config.toml
attn_scale = 0.177
tie_embeddings = false
optimizer = "adam_variant"
decay_shape = "linear"
MLP neurons of a small language model. Each row is named by its layer, matrix (gate and up: input weights) and neuron, and shows model dimensions 64-191. Each number is 500 + 25 x the weight over its row's rms, rounded and kept within 0 to 999. Numbers have three digits each. A neuron's up and down rows have the sign that makes its largest values positive.
Before each neuron's rows, "fires after" lists the tokens most often just before its 100 highest values on Wikipedia text that the model never trained on.

fires after: " ", "uc", "–"
L2.gate680:492484470482504491517518523484496464483474482520478503486530512479503460533513508483469443532509525510454493486525461528479473449511549519490475507523489522496481508493533465473477532546440500502531524503440475506462554523477520498453494516500471534514484499504499503508500503509549507472514520529504540486484495474534498500450500512515520520500445505530499536510548476546531489542474
L2.up680:479495484492472540498513504462479449489491497524521499504466510487453465527487492525475473465543500471491476461553496526491470473496494529526534497533489544458507450501543490489462481511451520525501547481504438503461518549459524502479496520515466510507511518518480496493528493520507520478486471490532544500487501515504488530468500505479503455462443512517521532482529507535500507518552

fires after: "–", " the", " ", " U", " The"
L2.gate448:474514490485515458431473495506476534495492489530481488513516459480544543524502494477485519476467515520475438486548491518477489500460521506530482493459499521543529547510488504470502489507509486520527486513503503529571530483500526474487552554517519510497522495451500531473540460485449543507517506535493492496455518519430503477530525519490470475514489488508499459533495476526465536456507
L2.up448:499553541490513481543471481502446456511511513480501453451506533479477492509461514540525485485496503517529500513498497551505453504514550467514485471487497530485460481451508510543520485578511482499499480499471513471497469522485537461485459495490534538487491486484540506518464490491511500539513478535549505456497448467483443523473481508473491488506489490512496534484505477483539489470483

fires after: " the", " The", " an", " a"
L2.gate715:460479507489477492502557466527479506529514508514440476508532490468493476498503525511546518521509544530532505435530513476442507503536520513495476505515497450535438527501499512491525491493473522536478500547534512466546509495504546523470485483472449483533509492485473505442485523471502539508491507501530510527489506501515493493502497541494506524507482471479516475493531471468512542541479
L2.up715:495498540527536468518535480482495478524458445497470523503503505493520471510502526491542523478486495503511480500501474518503495521528526503563505478546500551478459523460516487540514510563488485502434494489509501451472497484492541507515515518440474481503523488472485520489507508503500518518521549503448487523525474513464491512504485485443459507503526486497528541549537503501505486533517

fires after: " |", " ", " (", "–"
L2.gate345:475474490499496513481474498526487477519531474480494503452514495495509468462532522531531491475500479473510520545478491525508470481531498517490519542505512493511487524515492529513522535500527498449517480492495509488492482495512545476500482516488480530498466485510439510481494510529555537511556519462462506532509501514489517485491480493431479535525471480450448517501515445490497486507483
L2.up345:488497523531524518520500516497508450507530455557565488487474522510514478481517538536502485483499515526472528500506510501483521527478468513492485489532449495503517522459487518459471499486518493485490462513511492532490537483493539508552481504489481539485490475509513493483497505493530527462519502457464527534460459537510506502498493447491469514499484431495481517461498500508497529496553

fires after: "19", " d", "18", " l"
L2.gate763:462508480497511501493540519524508531496496474479511464536487539503506501505505505471520486474511554485513533496504535472454450493490533558513488434505492521458527526526545525501501507477499482567479523521518462499529467514506483520469503494503514484537488467541489493455540508511530536514514550507470467526454512499527540495525501471505475497513506474496484484497541507509484487523510
L2.up763:501504520466507480553477506475527490491522500465495473492484548481447516487520495482515447480508465493500471479522484509510482500506497467501480515516538504472527520503488489500496475498517467492439514514488468453517496541479499479515484486497497484475506517451525526512501505491536528482530494535477512481491479491524522497478466506583515531450516521540524465493557504482526489521494

fires after: ",", " ", " in", "In", "–", " In"
L2.gate455:476497460454533498499441500531483480489520482479518526471535538499505500478498519509477476504456445477503532495515515515490536503491513479504482448502537504488524529488484446531470549529509517528507490529516518509531513518525514475508515490500509505482507506454495517493514521496475516478497527525510512493494508508477466489520492514514526491522580474501517476498478511525527492528498
L2.up455:541473476494515494530496453476512486510492491511532472465530481496501545472508505451476457533487539479541539486491509510515488508489485462446469510522541499519509484486528491472502536487499474524485519488538561483497489501490533515471477479475533509538490500499487542483488518546489477478516435529475493476507504530476477482463503538491493508501514475480433474481501543513521541481500

fires after: " s", " S", " K", " w", " W", " h"
L4.gate52:482472511478507492471498526487526574446497483527523522455488508506491520504463485496503482501554550500500505467494556524487486511486514478523476476493478501541507500499490488494490515474516517507434556499508503481530485495510482516532481481502466504488513529528480499476506481507493479492512501490483528521493451496523506488518423555480494486508535515502472552507483559477486566460513
L4.up52:474508524498467523533516503504490492524471489499501505497517532529536473493487504557469500481490505526491562463490452523527514531495512479427472424496496516510448522508500517490479500475525517502516474531540506478515438537524521503520480480488492516460512501473488497490505508493523476471488517525487544511452518460450480492483508476500507500515549558492482518530471543533505511495500

fires after: " |", ";", " "
L2.gate531:497476485454494477506484477497443485514534499464496483522522524466509429512447537491516511501468550528518544508528532489479528459496471483557517484540511473502496508512471503506524532494538498485477484464510509486508541531537480495492483467512510485503479490544481492516462506528532496494497491471496475482526516521511481489485493521478485524523559474516473488560512495430552475506519
L2.up531:510532450497518485511431529493494480489499505515515466518491489489511480494508514498550506489513519525459488472536516524497535491474507507554498470493467498509498505488510478483508501489508509513482534481541487486454469465501486487486505555475467493566468515498504515509517511529519491524472478458448506494476536497509523493496550434519478508473485485465465495503534485501491560478464

fires after: " the", " The", " his", " t", "'s", " c"
L2.gate291:492465554477501472504477462504525512469502487489537437509530467549530473486461494521514507486503534526484512503441503485495483503505509508518479485496521481498466511537490503529484518532451466545532489504519460523533512480496486490492517495467494475498536469515473465488532506490503533511519576522488489501482514522474504492502516476478532532535498485484474518520514542499511497515494
L2.up291:467499489482500513469483510536482491514495494491550462488514476485500477453479507503508522512503494507479467479447516530501477534481500523545450457480465468464519475479500480500508511547506504534481495497552487509466509468500517527496538543473493489472522529513501524501495548478485489470555524515505465480473508531495502524533495511485533498511563473521502523504503520479513502523495

fires after: "at", "am", "im", "\n", "r", "ad"
L4.gate509:512490498530530480491450506475518526517494468503499481523547489502536514536509512473513473521510506488476466507510503489509505497521548515508482503498503519482467522544475465476472496530511505521495483523507522462482502501484489492544525502473462513513505458516493494466470465498517517535492494521492452515484502543473501484527510496498478529476509519469470560500515499499532518527537
L4.up509:524516493482535480486541489520500460498493517486510482526472485509526504539519507548562495480496467501505501494528476430500502520533524546506476501510506524518479495514532479513480458520501506505436519515503463487514507495512518529464497512496522495469532433547514565480462502537496500501509473512488468495435500509484549501539539523519497493518463490462493508512542509518511515514516

fires after: " to", " t", " g", " l"
L2.gate650:468502467477477476484516477498471484491539507504496485468522481447467514492548489554501517466486531518518479500495449528501522502489547487484481478472524477495448546479497476509471508484510491512552505522487504542503480495496508502470490448539484489511501504507520479503559538490554514520515491470460461516496504493519517469545488475473508493489491533500527509476481476515427461544490
L2.up650:557518518518505523450500484513513466472530479470504529494526522485532480495513504506501507461485496538434518528509421473468517492495534519487499451502501465503431532476462497488513469490453504503520528470528487538521495489459483481482505500473454488527541501480492500499469485481505510475543503518494482514474550516516488511482531505475502528482475506501488519489526473525496500477495

fires after: "|", " ", "\n", " Ro"
L2.gate148:455457503516456493547509497480557494480476531473514513498470528541466485459525478542530482474493544469506537468534449462532480512487472506504502552491532539506509540489494471499514500517500482479564517516502510550539484500520525504491505469471503498477519508448503532537511529493490496514533507511496472525493523498509481535464446534510502493495561487516522481503472477492490482482516
L2.up148:495494516525486522459531482546465516500502496522533500532490522484496525540570477475487462483502476496521445459521476494457510504477513506490514530458490493483510476469503449485481503455502497546523473527517475510510427490524493512485495555481471501526465507515498502531529525535487519544502483484534499477494526538523484526461494468524482524491494501506483483457517485487494499511487

fires after: "h", "iv", " h", " acc", "u", "am"
L4.gate145:497491529493523468469507446502516524497487446522479545474517535519482496477494490493493509505495505503493476512497470525488509440515490530476493466538475534492458543527476486550507485492493469541537521536520472505486480450509510524516512510515485445478507524455513491487490478509518497475483486528472487505494514492478477477487492500534466509489501539510541562529521502469492510552497
L4.up145:489487528501523443517470484505526501482517482456478494484508494474460467471480501484561499516503520490475440495490539483476472496525522521487463441475537514497517529504523503525506490492514474479513516498509505539530491469518476520494517487500531453508544497480502531463514487490482446491494463524524518538480513480561466507549515475497489488496494507525495496466526497490528507499505

fires after: " G", " W", "3", "4", "21"
L4.gate150:474538472506491489481471513514496517511503540534515502507497507487512476560478549529491512476485505500485507512523499546461485445515503493530475502479562508494496510484475511521524487520466534522520484478477498492476454515468475483475496485490502481524526532530482468530482493512496512514519505495454500496475495517489492496523488554524507498458486505503499526539523521505515483504497
L4.up150:451446532529487511510533499524487481501512515474544481495492459543477478463500489470532509527526481532502501523501489520535482462555515448503507493533471470493498499498488475477462529484525489499474477485441490511508522489522493524506480507489560456520486519548455488532501510487505502493496502486510464509534489492493544473531488487525489479453472482583506522553492442518469484516475

fires after: " ", ","
L2.gate216:459526503499455517521486526533499551498516490511492538517534541506503476483528494460474489504509420509515510540546505491547485494499455514461498491510492502479478501462518490491512506514520500521532506540447482483498559494512488497523463496503486492528480520473564491519536488523498479538489524502502509472490451526520525497514505489484531528482492499507485516528503488455464490519503
L2.up216:468499496495493510445479512533496529507485488516500525447488476487505491500530509520496496552496503492475533485483486494517534483475503541494496495495515526508524492466501467535475492527505506511540455502520494500508505522451502502475493470500519527495504501448544515479538502443474562509487507536490508511433497501509475463468543498410520522488475505488509495484533517498505516515434

fires after: " L", " M", " C", "C", " O", " c"
L4.gate214:498499480487509509513528530502510522487524546497488487535544530487449505516468504530480462522477486519532523501500551449500487516536491473524512529495519500444505525447518443529493503529506508497505545499438500471464515462516477456463519510484525539462477509500496490474524503521519487500507506509493509485490461493518471519488521517485459489475496553498550492494513479480457502510497
L4.up214:513495473516501499511521538473536483498529509465525486513523508505505463443459476510529515476468475483492513508489475508540490497516533503482522460507528500530472523489508499555505485447497470524470453558485467485503518520496522489490472502496528508473480499536498433502547506527505474477485498532509491457506521459452505506503527496508549533533483500470475497473543540519474521494518

fires after: " ", " min", " cont"
L2.gate333:488524467499495464499475505498457477501520547476496485531479528516502483554500502457531483498491479515473508458560481504508495497475495543489499545493519449489509507496495535519498547474464469480511493522532500536502506497457513516521501501539458475519533460480468531505479481499519507506499501522499549463501498514488508483466485541493574500523471497505451503530517456520531484526482
L2.up333:445530505473446502505489478471492520491500510514492495437518496527535520489500447506532504549504537494535491520515510518510503499463489497511454489491492507512506496499515508493499525517479479482492493498531509474495494451528521492511494493504463531500478528479514553527528487509461487510504481525425475473432467487501465461462497519470473507493542527463477460475515505510513542495500

fires after: "ed", " well", " known", ",", " such"
L2.gate209:496498470495512481504506507505478519498503518499551481547502499552470505545492484485466505485480458456491492471493515529514501542495475495507481462489478492524458529500490460535508540483479479473497508534479505506485510481526464534482473479466497536492503503488504538507526481475486521508491554485483490531512503500504515514497452521534555504534475508504484504462451501491500488490501
L2.up209:516500442541537513488502447471515502523489535514514532509488506537543532492482560508515466485488467496486520502504507501497482496541490539504531504506492485493514531505484551506487501501549539501517531452533496525501487484469528489492533469494504490454503474498483568497527514488478485475479512514475493486543505504514526545465517489517481523527455493506480450504493499495514490515493

fires after: ".S", "al", "),", "ov", "ex", "ar"
L4.gate503:527450496504508457480463469534552486489441523483497520518543516513542529503443471493521526489459484497510507513491496430514447492519507496523488488471457458540506499517466538471523542525468518527464442508487497514514517461479512488492474476534517501518519507487496518526514489515511490503502499492473497536498508457520510478532521486482496545516489519491507450464543487510514521565467
L4.up503:571465461503487498495461524450561477511483534504492470531528509514508531496432456541515501482460502539521526532480476496528465504494488477517491516514448444524495474498490517506502512536497510481484484483481492502478529458503488515499480504522507511475514485517523472529520497495493505518519480452513477534524491473524553508497503494498537546476489457512526492500532494497510518524488

fires after: ".S", " C", "overn", " L", " J"
L4.gate544:497475525470514513480511501494543527482509441509507499501552519500489486455494487520508444494478488455495528504515533510534501505500512498496537536503498484460539515513474475522494524496531515468482472496508463520520466478468482439495530499519480511490504469520511497504499496502541503493510533500482479517455489456496497491516519536467538511521479494451502478492486485501524523509520
L4.up544:522528473506513513527500499499507521531488509531539483528527450481503537502467478530469524550508525438469481507493501571481549512480466547529474483493526473493514516504521503504511444492508530536457514519489473521506459444508472453509484510553494497465490497512514476520517479517515514468498507469489478542491523496494493479508541494435525498489503524498480469514477519533508490537504

fires after: "20", "19", "18", ","
L2.gate366:498516553470531437490490462556493457537503471467495529523498547444511541495447498536487504467456545474503488481482524480479488470524493519495517500466480507522488530489494516513477519509477532506448508498456500494501450500491462520480499510518507527473479498451517485506516481489508503524442514504513506539493549544498484498518479464454467493465509524523514522490518481530518517508546
L2.up366:452485478463519484493446490503541505482468486506477467470458495510508478533525501505487486516508444489500516503491526506531488540480447513512529541509495489502488499481505496476507480549557488545514516511507461507514495487506453490485468517481477487501497539496486491516483508496457461502498501507461505455494483482500460508508471521499523527502499478504517515495540526457518490534476

fires after: " Sw", " W", " w", "w", "N", "W"
L4.gate373:468487474505493508489503502533500491463522509513519525492529472514504513502477492484487516539517485526503563565546489494525508542557495469513502520500521496531520485488542517464505529481487515524520486486497491494513571495495458459504506419509494514467480519544502484499533508527543492514505528466540471513514496478502513482498494472476523496497453509492509502502517484490501536476510
L4.up373:498486477503528499551537506550455540509507498502474480512517521522487504534417521496509489512510485456480500509524514523474502504503537469504506490486533550499466481475447458550491514500512497469491567468512552504504454515526494449526493510443466478520484502509520504500451510482494532506522488452464487487502482495529493504545511487520489526479484489501508496508526467442475484513499

fires after: ",", "A", "1"
L2.gate367:471497502470534478505486520514479510495527504485507506529549485504503473496528509508482475538514500522463548555473483526499448519526515496487490520450526459517495503508497465475497491511496470531514481485478509549493537520484518475486479488508480472482517534477533535491504483465516512500525577563491531473528513496484496494475509511482511489533521514520476494512482473487550493488478
L2.up367:501515501489501481488528482469504506495473525510486447501518471487469491495485516514504467505513550523486520555512508485481507506509470508519512491483477521521477492495511501537464472501463470514491520506455549484539519505524487560552498517521484504510489520507495502524481464530487462480495488526537469466509483490446495486496503539525452537473496490488512503529430498492530501493515

fires after: "–", " to", " ", "es", "11"
L2.gate686:478497507473509511494520462550511523485485506464499470479546484549508475494528511518504514492488533471489522453523435503507533504516461497485518448504515512504467520498513495485542495497474446467529459508537470529518476507471480472533527462463521498517516499503505499504508449483524486504522545508508464526484517455553480494512489512509534501496524480549469499515472445492503431531473
L2.up686:496487494527549467508525515513508504506542535508540482492492503505499555493486504484499492439461505489473489463497480535493507496484500449513511513548481523498483520450532479448467485523488519519545469506491514485550518484511486503507504489486487558486516512481509507469477510479504490484508497502497475456534492494493498463474497535531498513457512482510486470482476489481512520511477

fires after: "ir", " B", " Sw", " sc", "w"
L4.gate410:531531465472512509504484501520537523484510524519461508481512468527503487534505512560513486507482502535483477566510531501511522468514439522478488487501468544532520499474511511520471547502476513515472501497440480497570514527528480518488500511519485421492490477493484459469504493492554483512483509535497483500520457459555509493499475509474521476490412541517476437526474495497524476497553
L4.up410:525488466448519528494508517502439503486506481520511513558572497506500509518504460478502480518503511499498498514561515530456522505513539538463475502497502513478482523494462519494520522505474494526504480483481464521479466519497521506514495477509498526482502546492498516508550513462551509501558506503501494556519484547510475520542514564513541499538464483476483549503541519499491489468502

fires after: ",", " one", " to", " known"
L2.gate132:523471490510557527522471478472490491446489531550540490534494524502486471493525508510551438509472493522515501467517528528496484527519469503500515457492504480526495527473502490460525497533446540504508482517494513516546536483513472495471525485523519455468497494504497474526483497485480493489534506559507522454543521495531462477516485513516520472496495504508473486504490462497519440474471
L2.up132:506484487519494515474497489541544489539537507466527468524515516495493526515491477537465503522490467486520508532429520529464431500497488509474507456472478476483518491516471507461511521521533559529496539485525502508513472513490467510445507478509521474491529526463492503478509546478469505465485462491492520512519501527552462515502488553481470477502510517488489491474468493478461492526460

fires after: " c", " resp", ",", "re", " f", "uff"
L2.gate530:491523490527495490533478497511554499491495499523443480527498515481530514510511515492480511524470483496490492499480503531500489466510503521481486549475436519474479560507498461541498499482467532490475504531485482491498521487494472513540523517508507479505512492462455488466533540520485506525478508522481478543483499518485469508542506504497526482481524521495462502491509470508494460495520
L2.up530:488482500524509534509493505505473500500502544507467444486520517516515506540508472499485538479499490496469505527494477484482497549522498491516536518492483496504507508488467463540485539515535496470544496475487516505520469490488483506551497505517523509472429461505482476491501452527492502523489499502493501521528496493445533470498510482479486514490508498486531532535501467476450494569532

fires after: "er", " S", " s", " F", "F", " W"
L4.gate241:520484489507498505505511446532512507478529478534513528446509516535532507461504470471484450484524476538518487492507515494531501487491478503492510494466457498510494507501529495491501495538528542472486495524486575509501483494456461511526484521487475529489574509477500501495526498482514450496514481547489492513526526490501521526506492482504520545521523583463474508500468430455490535495472
L4.up241:505471479504489491516517455492489510543559495504474505495493547481514519485474520532489506482526521514488511509511497524508489509470489467495525489516463481518494506472507452477521481488513542500526514498527519526477495503509430481525510511468525522487522508530488528468524515521501490494566498473472502507506523502470483525534517523518557487492509594488477543508534513456509538499523

fires after: ",", " where", " and", " the", " was", " f"
L2.gate586:478480484485496519474477465543529487503472532514506502494474507469519470526523488515498516536462503487507511462461555418502478506553511526524536491487470529511505514477458476516494533528534484519466494488518503492490491516497478454512515505527526502501482537470485462512522473528493523493480559499502462535493526482466472479467506522462452529494469480507478540468512496478481454476531
L2.up586:491499517510534529480482496504551487516475504503526522514487502468491473548529441521522526501496442458564540494490521509499515538507484501461519480528499441451485495518497486503476474509523480510505494502502508528486477467488493500489524500519526472446504463494452442483463515495488518513508512486487446505521502440482515512517465494498463478507509458513477481482533461486452478527517

fires after: " w", " s", " S", " He", " l"
L4.gate395:460529463506517536531503495500498518526509491479500487538495516521465489526512530486496496491515497453513501485534537513541526525519487550524469544514510491489447527518485462487539551519523574522531474503504525482528497497511478478479488479512477499538453522557445472469500523534469491554451531466486530514491491465524490491526511525526490540508491479501515508457550506478456522482512
L4.up395:483500502494537452483486527499464500452488527491499484552495492488502501477456507451525502473493549506504487496502479504509486500504501502496474548489550499514509496461467540541474516469523566508517502434484511457507496512513506486479481478471483490478512460456483506487505491480493494505487446523462513494506489463477515520486485497513458494520507502504482476510541489535563494471460

fires after: "A", " I", " l", "Th", " d", "H"
L4.gate338:476512485483453500421480493511487470509489506448495470463506532524511527526549483479500509489494494503486496472484544486531495515491510489497478508507485500505542511520497438528494508499500521556461516548498489537512480484491496511494457528477513504563497502502549509476490487484468537553471501510489524515483527470513521500502542521559476519506482510486538494468495553554507557516528
L4.up338:509484535495527514534475511528456547499504493420508541501488490455536481507430498484520535548526526455563508486495505473495505519530559494528449458503494492496503517483494441531493506496503487489493523482502472480495539504544489452492503501531495475512473471505460459477467506514485525490501500488506499497479465485473526498537481554513473528477518511529502502506503470493498486541497

fires after: " ", ",", ":", "a"
L2.gate22:483505493553476496513524533476527554496453499488535488490499514538491502495554496489529539555510512490499537489494504546494479517520538480489480481466482547503531530538517503497486512480512488490505483498483526500491528515528552476492466468529503465526496484468506461543523494486503525507460533510472526483489462513538469501513479502467500513498513504464489518510537500472524506472493
L2.up22:470523481493529546486477544543495536520511481518520499555517484509467492480514526513474503507537470512459528518530488517507505523511501505466495501489495494505514503482493538508518482475506484523498512472508474504507498528497515544468479469501517463490537457538498526491537515514526506515459519496475504469511516490551503511507508525538530482496506475524495528493491464468516480529450

fires after: " is", ")", " an", " was", "-", " known"
L2.gate753:517503517537524488526507477539534512468479522484520500538546507518506505497522504532480503517456563483493488485506529426502497465470515537488517506476460530533493533479485513507467480468500479476499529513452516490492494535511524468482515477535550496486487547468485511522550488526493476475510529502445544532513471509475488507498503516508482530504459527468488525428481523498515497491551
L2.up753:545492484531468524480478462498532499481495512515510517536462475471481483522546501530481480520509483460504540548452489466527518491511482546518506499520472468524480504517488542464537494503509497498472453470495498500477524497545449524523492518472480482471485528526507433478471456524502543513483491501540512489496451494476490494518512488515506494487450493505487479483525530527486529518499

fires after: " An", " Can", " ch", " Ch"
L4.gate657:529508520509448510502505487510523508494521539510523525505509496487501504469494510567474504555494527534503479461477556552491464485545470545537514501509463482516504513529512438454481507494511490497478500504516480483533537465531479462491524492487478534471470497510508462480503493524484476511474506494508504527485483566500462457544443555478474469499524475493495462507454536547499541506509
L4.up657:522465474512504544509496499489520521512491502490477481538513484497523523501427454522569512502520520499520482439501515550486509473526520519502472515493536518516507509519494502525511519501510505449504476503492465494463472513495520499570494493467476507478479506470529518457471517484495441460455540518477509470512492492516513515498479482555485514527467524500503539481493483453494524530526

fires after: "19", " ", "20", "-", "18", "ail"
L2.gate719:479527498512518528523502487546497493472497528473463495544500474518514478496547517526545457491447502494498524487486527511521497522520455537460509540521498515540472526501476480547477512517511505494513509532531472493528493521520478474487500481507498532504498475499518475489519500494517468501494577538520509525492507478512485487499498491488503507542493489504526523485480488496491524489522
L2.up719:537481515518513442496489530493512456537506494570515460499492501493537504504527494481536550516496523525488516484504490488537479526526494464537523463525505508503528509507420492530488490504499511501504502507526481482486516516480517542504545501498539515538514515459517434485531475551472498507534500454487546497490503500505467505439547496497496529537479540514530521528497481471473462488524

fires after: ",", " not", ":"
L2.gate295:509513515518528496526492492508531540521508511470518565508504507542487493443537509501500479486540511505515561508448521512506460502510496510493509530460538543496490493478493522511511513517518495479493527493510485472524477532533516467517514442508516476497504506440495460486478490444552465482483479528510551473459507487487478441522522471510478513498542512521497504527506481545457531533509
L2.up295:450505490482485516483520487511499509503487446524490507473471493497473527523517484516492480462513502540527497544525455537481487502483498522518528526513528515534518482483514536493494554474487488498514485515503478487470504482488465468527514470481487480478499531494529476491523499525460525494473521503538510502500501466500530491528500480495462541517556502552547476509501501478527430537479

fires after: " ", "|", "-", "0", " |"
L2.gate425:485480517460498501504485515472521491479559549468495497535442475455456471452514498483458493507513494514478500527507460493474476478534510534472496480489493490486465510485521451505529472454501482480495488486473506505531471493516511470514518478478487523487548468493501494492530438532407526541511509498465485522483510502513491458515476533501498496455529485549474493477467464501488539500495
L2.up425:462486476522519495508519519463469486477494461466507497515494471518513503477490449509558498483472453524548485474508512496543502470502481519478477489524504536493517511450518516552509518525499459464515519499496503469475510503505530516492459560486464498482489511479491483499591500489496477567537492497461472509478478529498506485494466441465482502512519477465527475498502508475463480495486

fires after: "19", "18", "20", "17", "15"
L4.gate655:507539493511496487493520483467538505467489514497500484506491495470500498482509523531498497467470493505474500487483549509453548519481473516471476466487478484525488528518490502484558492514484500521524502525484501506535466512500496487478549472477512486503519503434492473487431513502507500495554518471498505506468527532517517538563479529501493538467546511526507491520504487484482542489514
L4.up655:478507500487509448498494511496459499486511537514502486516520508442460516525477520459502468469531496513451507558525525500500508499503505522497528510528439489514461502500468495439522504465507458478466488526529507493489444492499516481461473485524507527511483550503532535532530462480503488540530498523493502512524552490508522512536486512530518476474504505524527497461522491466503520468469

fires after: "19", "20", "–", "p", "-", " "
L4.gate779:500518533478482482536482460511507467491500532482469524496514463502534516504522528522507473488479513511530524503568502491470493490514500535462467509515479510498488504491484504491506493495521511508465496540488491472520494494487513489535530480511520540452497502491504461494521537469488480501482493468486496477490485471524453494496561549513493519491489443516521457546499488552485501483519
L4.up779:531481505491506484538502505517554456490547485516527480485529489436469483479499484483513489497461501533495519504491475460554545497517517463511480492514530530494515499528440469481540521452528526488491493520473511445534520531483525502511466469547486502487512526495483521490515507508556486541534472520521513480512487498487521503512524470525463551459489506464453519466517525507519481498493

fires after: " s", " S", "S", " n", " Res"
L4.gate493:526534489499506521491522508473530517528462566480538533494539482524515509528475487502498492518509480489490483503512504477528467471507473478528502477494453519489441520464483466525503486459478520494479481507522518511513496529494478470516450461517481518470501525529460456502490487504501516494476540502497488521449474493502520479486508490502513526522528488496498452485526467478492538491549
L4.up493:491524515491561493468493517517509497514512469454538474479507458529483507525477466466530542493527461514515471505509460520518524555476498496542489491496467524538512508523523472525522515455464524509524525490520547553485501468532512488471506502499501518479503507528502468468536475480485550514510475488487499535483516486489489451505532511482531478491488525503486488481534493480496505527486

fires after: " ", ",", "–"
L2.gate537:501503502483501516503525497499507528523473479515490503549568515490486503486509487479487476503481497577484522479505489520488510509530502469461484489542492526491493498487508504543522535497477492479541482511445493513503543533494544499517524499521494542495545466461482535489489483534537501480495526509497531466515490482494487492491490459533554460469499507489478547512497557543506449481494
L2.up537:520510505474476494480463522470467493476508519473499499446515479468484482519478483501520481509498496500510490519512452479499538494497517473519511518493469487496506498537503461544505510494449499501510521477496528493525486528484481492536478482503479492482474508517492537550523480557527505475509464518501468479494502509510540516501552525530502551501532548507496523500509508516510550480490

fires after: " F", " W", "f", "w", " g", " "
L4.gate565:507511509521564517489520475547507469511524513474475502509518511502505470493497502454502463525496519471519492495536470500493484506495517487488498467523514493518512496481507522519575505496497496500515490498547500541521500570543484516488442498520522486493537523506462535517539482506531476484531524494478514516475519510504486504519526511496471510534486483491491510501510500480469505503469
L4.up565:503511476500501512476510504534529436547492533500542469513473448501487543508435491491501515506512481544522486476527500473502432496484469515469520501500506491500524497579482497493456511521484486492487505530479507493455522464448510509484510501451486488509509508515507536546472455530540520520489485473462509499508492513505503542502478491519474507517486492467499462500494477446489526464494

fires after: "\n", " S", " cont"
L2.gate260:477491509526464533472493496469543489523510517513456510524515462515465494501502532506489428499497484458465490497515490496482486486491525479496504521530495479501514506523458489511457525515479507513545518488527551463454556552504494467552502478446497489462465472483515518536494470512478498507521522491505498503521480525468462508512494467522507524494504479475535489507464502516502476519533
L2.up260:486553473469532485512504508512487501493561526481532500493500525520516511516536527499517483477490489499476484537509456493513473517486499509443477527516532506487462485529506471476481462442527512491490454495531466525485526511552461520504477520488492527530526500482513479522478509458473539517531457512493525521525507523453483497470499517493467508523460542443450496508504511518495477441505

fires after: " |", "|", "0", " S", "1", " l"
L2.gate246:456510513523488548510472542509563476460508528464489512509511476519510512426491489501550471511500471540463554444470479502521495512542511516499512517523473509529507534478478477506504559508496480483530515476482506518504521504526547474470490477487510500523515460479510472501532465518498519487528565484510509531503476526554497501452483505522504530541522478463505490497524483481499457556496
L2.up246:518521495489479497530523486495480509487563503492503457545505479510499444487517483509519493538499466472476502503514478490498524496500445523467503510503552532499506518508529515491517448444476483500496476532554501456462492480482522509515475510471468470513525520540503506516470511478512458519499532477509474467528466498480501472507502461468398481476464513516469485487506534464489492484514

fires after: " to", " T", " in", " l", " re", " comp"
L2.gate786:504497509507499493515515484512453464506500471480523501524502476442480525522487480520548518489453479525460477499480484517533487494502507524513534510540547476495479509521488480520471505490506496470491485496512504501467524464481515536499563485452463509517476512501519500472517540450502464548484493518488497524452503440499512475450522533546463486471511511541510488479508496535421519526491
L2.up786:476493485518507501513459529476482460493551542475535507477523506498466506475509497515484483496495472538497516528524537493488491517493538497527498470537483505477520496489497533432488464537515475485530470478532438532495535525509488468478536504488475472514485518492489529491516511464524530462489523473519528495522489457512473523555483496495487504504503460481473546503503494491479456465496